config = dict(
    activation='swiglu',
    init_std_qkv=0.0303,
    optimizer='muon_variant',
    grad_clip=1.0,
)
MLP neurons of a small language model. Each row is named by its layer, matrix (gate and up: input weights) and neuron, and shows model dimensions 256-511. Each number is 128 + 24 x the weight over its row's rms, rounded and kept within 0 to 255. Numbers have three digits each. A neuron's up and down rows have the sign that makes its largest values positive.
After each neuron's rows, "fires in" lists the words (lower case) most often at its 100 highest values on Wikipedia text that the model never trained on.

L5.gate596:149116116111111149124126164164138117118136131106169142094148148106151144103081122158156101157108139121140125112069101177161111138131109114128106118172140128150128146118132122132083147117132162091143166117117159124119132114123130178069129146099130172098097096107167142074119145109138137118121169097140093129085109135142125149107130114099154148110143131146122136108153103174126121121116158127114170137107154115097108134148080151125090151109086155139118172132119131178136102141108107175134074127161135130109146118128145105131124118141128145124165140144112120104156116137100126119104102119133167117144145132111130156167141136110078065157113133175131124077187159140117128181140125155121113146160132125149135113161124127110141137113100109124128153125115143109122179164135127
L5.up596:135079125136120158149120133140122148141175102090134128091152130091134133102117115179152112161116115130152121123124134165160112116121152094123114129141103131140116167165179134174132123149192160070147131115129141120121102150096159081148113138100166123120156148129122118116135127101149096149112145109134112132087135107146148150111131143133143149098149125137094168087113105189142142126107131140110135104116120143131132118176121139190119126095152200144097125084135137152110140131144110173150108135100104099108090107138116124126131115173107164154120107109103109101115116103135087183153155137148178123119115132146159139136147127105129081142119174146183179146128148094102136096139121189194113155111100150106137139142148105159109109120096100166133133134100116140105089116161132
fires in: "the", "of", "by", "with", "to", "which"

L5.gate26:134155118145152150127132093146122104121155103145137114116143155123119145118096156146090173148154110125154132156152105111088193094115174121118182106111092132124131112159135146090088157142100125175088158099138154089114116117156100113134129177108098100098101077111124157133132131083138146148104105134155136161101117131166116127116155146170128113123068132122136122148120154109117103150145132062128107164176149130160112134147146147141158093149126155167131154073136131139140103126116126129119108115141101097139127109172133151165141113141112102135111151100099135172105114126124138197137107110151154146135179103117114106095139117136146070180181110120119131107085110164106126142129170098142155114109136132121130124123116165141131153109137123153108139132136127149163065114116148
L5.up26:142103148110117118133163115128150127134120120116070162119094102132110121126152145089075135098127127116106169133128131172108131128145099111156152117170106129111124122117105089143135155114127113113121144153152164165097159134164134121079116167098080133140106089145066101151125139116164135113103102136086132108151099130177120161098153108107144123141162095125187131164139122159119114146094133114158182151158173154138140118139163129141126133096127165116170095143119096160128145142096152136105185134072137117146104137141110123073086151132105154142119149122104150125125095131133127150088093153148132122122121101161150138133104148126170143131098113114120102117145102151164105110127164114126087118147173113113130090151130144153138107090143146134142128141107126171115090144127109
fires in: "and", "or"

L5.gate656:084173156155128144117090089154118141094112119164160132176099120095107125142122105129107099179152097133127091092137120117153119126106117123115186144153137160142125109148122124090128167110111098130130142170102125127113106116128132138159120125134129122138176163112100110103111110091138133104101168169161121156120127114160167107110155141098122103137134114134131079116122115115119121123122081149128136152110119151143124109109137188168140132098126077166129151086146103130100145125094205174138093137120090146123085120124160081170117098142160130136118115150158110140109103111128149111133130110129112069137133122108114146121165134111115151111129128140182130145086129109107104109133176116131156092137119159133110168131142142131173093091132123136084129176156129092093091140127115
L5.up656:117163147102135185142118136149136152080138120131145085178117138130126130112078052179108103170151126157128110103124069095139123156144112136121148207101130155126125133114172089074131168126117133137134124158106130104160134101130091143139131109158140081153141101111104158104104150107109166089137183161113123175146145098126153154114144132139135089121160139141114113121118124127105133120103125142106103172133140105165132114121093171118166152141139095130088109097155144150098123150117183125142121106117118136102148153128161109146129090131135104159103121087138126145085107133148072147157127130121135085090112111127104173081152125110121109138151116130184127140121119085094123118102151108147137129107091111156109118142118137130122098119140141132136157160155134097140089137133139
fires in: "and"

L5.gate272:121133133063109103144164109151130132070083131093100184120106143131111103119125158134171122122100110105138122109131130121136141132106109115138163163141132146150143080175112168124095116166104088107152138108163090114146115160112140120089135151133095120183104115158122116138171144114141090131141107089128157143153177135123154124134063110162164117122125141105120108116106145085124128141114165112110147122099151118096116132135131154092152174151104149122109129091127110149134162137135112139116135143119093118146150138081100134109123104141151143117163095100101139111136179121124128090115122163113137122123115114112108127088142139121136134099093162112123133147145187105120098099124111148124154148116184130121146143112126144150158151181113138125129115115139120146128125156106121
L5.up272:116095128104087091149148099119153143127132088073147139116105117157116111150115148127163164109132114107164102151156126131122171127137141143105093148141064152159120127164125146113126116141096123142138123172158109104146123134139180090142134171128110136112103144149117113141155127125148086110112097157103131127154146127139110162127101129149095145154096112128113126125091149085153119145108143090146149149132085132110125115104176094124134144143124141093117119081154142166105131135177099092112137112183140153102159159087132124121115121132177109101188126120134104115148188105182165115149146115132114103127131138084139156125126113172154140115126119132135111120126173095129083134117114131126131170124106097134087151079110133122127131119104127122119139111161156117127115148140131
fires in: "it", "him", "you", "them", "me", "her"

L5.gate401:156079111101135128105131125153081167147149090128122142136130082083112162101103109125103105147190115132145107124155140115071110120136100140102110104134148124160131125127150135161157066080148114125124097062172130106110074098127153132129115145088113123121121101126126135156102158133098138143107169089136116115142186121122103115120130128179145114138114129146153140104119145122101138124105099120101112118153135090138110129113116096122129106139106139119135153129127172090099145133098125094123117156148134105108097118124137150133131117131082077167108107122133152141116149161091118142184079122140144128145151079152114130153101142122133107080108121185128158126149126155085116107163058208152119140106104125165112108136146122132139102148086161081104084132131122131149137164123162
L5.up401:152111094103178144096115156138117113093125081139122121131159159087102109126123139146088119115136113148141113133140123112152134109124103170143105115137165102146154089097151134120153103098120109133121107081107125156064100109141108060141109134092116136085122106156109192149100157133136088166107148106114113113175136126127111136136159129156114141101140132112176147122122091123106154151119150124155118124086084139164128113132117116130127116131162118119139109145096151134110113162128129132118156113106084116109150112127161106130127187137139111118130114135127112119095111166146099116144090130184139143104147103142134133145115148132182114136116138122110115146089129107113167137131099170124080130128122155132169132090203136152145113147097139152142138143111112119148106147113156
fires in: "by"

L5.gate1:153162136155170146133116158153164129136138127099124134142095134122155105177103110152101151133175108148173116163123118112112152108088120138077132144128130127117109143104117104142138122149143102133132125147103113133129160113137123130145137082116129119130089121151145140105179125112163094105135164127112131083127086138109125162095112168149127109112109102143147124123105147129108128118164127117039096106080147133173125131190105158139102106163145073157130120129138106119136087131100112143141115084131115171133089120169111153104120117123108065166118138120095110118099088147167150127141138137117160094113140128118143140118105106132146148155102164109104142116130144117106119145149134130130134139133117113128103123106123143156136075086130101137164144162086111186155179143084142
L5.up1:170155147146146128120142128121109079148198147125122160157161114133105138145162120119147129121123144136161148144097125116107097133178103123108130139137110145136109157126147149112158129107117109119134172101110137139082142118139085123103098168187128120154148143128115109123142100124169112155105161134098129119138119093159153079168168134135126163155162139108144143122116138134150127137059112131106161148097089134139142132147122156168138092156153179122102167140119163130130125127106113095081125085125113127115177195133139147151107111154089130130123122103143124116150137123138130129124161146121137107123145139115084113131150134199153098112150138113137122118097135097074122102149175096169142100134125120102083169137171129101123150115111128128169155133135139100153091108109123
fires in: "is", "was", "and", "can"

L5.gate1695:135147145093159089141120134188125138155146133112134125146149183146118139111124153165089121108168176101135125150100069149116106156134114153127113096151095142109141136140144112113124114128094124169141150143148126192128130136132111117140088136111110122097137140165089148116116144127173112141118085118098108162145131164092145158108162147091144104163152132135135102143146122130129087169116152142145104180099131146121093088159095158088091139159071120170137081123158136193101094116100116051146120106151189110156105144098139099133114113103099080181133120115122157133135136159136112163160118164145137146111130114150123141108150192104148155122141107140137132084119130151114125149140137142176118090104155132131147109136158100121171150136103063086078131152126110123127135143133155
L5.up1695:162116104115171122070086114149158101132103148091148143121132150120140096156143109134120108133136112083128187134107063149067151153107096169132154148189134105111132128113111123089143087108146126112102147122099137156153094136132101130148103132152152160140165153121106123141113144121132082136128131130102127155139134089099129153138128139131160124096157161111133131130105149139081102137134107138146098126150103106158152090170106096131099146123125080131150114159130144140099132119101136094152102146091141117129157078098104113119120123132117149145131146125109123118137111157106093140125164126132099147178148148169118141102120122092118143133138159147145104092140114139126132148112150116169131122129164070139169119144086107125142113136115077084062109108091117140190136134101118
fires in: "his", "her", "their"

L5.gate1341:153085144135133107106133074125112132127123127144133139131129134149142128082128119094114142132067128171117133101098092144143104110112191121110100135093093169138127149145137087132135128144100097103115124122151159141164109104108147106112154170110110118167120124122135122115133138100194123142127162118129127141125134133104127118089100107130170118127146116161124160136112106114129135155149150153165148179122120113115161125108150103137131145138166141146207100136144091145124120164143099117114116158180118135142143127114120118106164077134161135171125139135122131101152121110124115131091135085097149091111158134106147125130137125117111141119133136180131137144102102097109139110154106141111143093104114142148187131124144140095120150138079114137111116178157136079166145115166125
L5.up1341:144128071138092163110146134175131145129103156159088181123108102111138139114131111093068146145060157142114093101126143124181098129158111114142148152106098156106146148139150130164126157075149107111144128131165121146148122093144185139130098108116110128142094118114105149095119139098148119112162110109119130138100110165125146130038134078131182159139130156130114134093069119101095164091138115095135151150139098126139136154144117126156121136113139123108139120158116126110123094173185111125141112162088102105127142098088086139144140120152112085123148125114182103126115132122135127101105142162142120074141132146130133105110163133124131110115137155141134077127123092120169146065134121142138127120131123118134124153148077167116113152128126106123104112118162157167109156109140117
fires in: "to"

L5.gate560:135151117115198118136142126136106134126123134132114100140137153135117157149151135126140130122089109154135127131133110145119123117151141136167141124134107136109128159143112091122122085104126198093161132087089154128160141143099135142128129107141142112104115087151106166127135141101156143111158103148090155159163129115171163078141137141133127148183143161181128128126118107122126156176117136131148144090139079151119169074102132126110146160142136119122135165140124104134145169141114136104113129146121132142168129158151114101133151122100097113168105107129157079108076188119117109150117146115117118106105151119134180129116147103165134165102106104145073152130114149140146152121151134139143142106122143137150109111098139106126131098096115130193116061169159128140139169115088121
L5.up560:121115123172104114157116139164143142140112075136098097172136118129077147132105111100191113133116147117124115144162135137108140122151122147116181169164086143147162133117148108118096139137117092134107142130126152118134127095139153117133134166154140069121130117134115111143137089155091100119143135164136095168152095148133123095100130116137107107129121117175117085149152125129109144166115145146090090169153143127166117114126148194076167130088096128107144160149136142138117146091139184120169080147130147171108154149137160096087108129150118151126115115106144122115125167120120158158136154101116113126118128092109130144124179128122113130134096146151174135154073114119155127124103117087136141100129139167135126113165104140164146167094143091097158125145129129176138126089109109
fires in: "but", "he", "and", "she", "it", "to"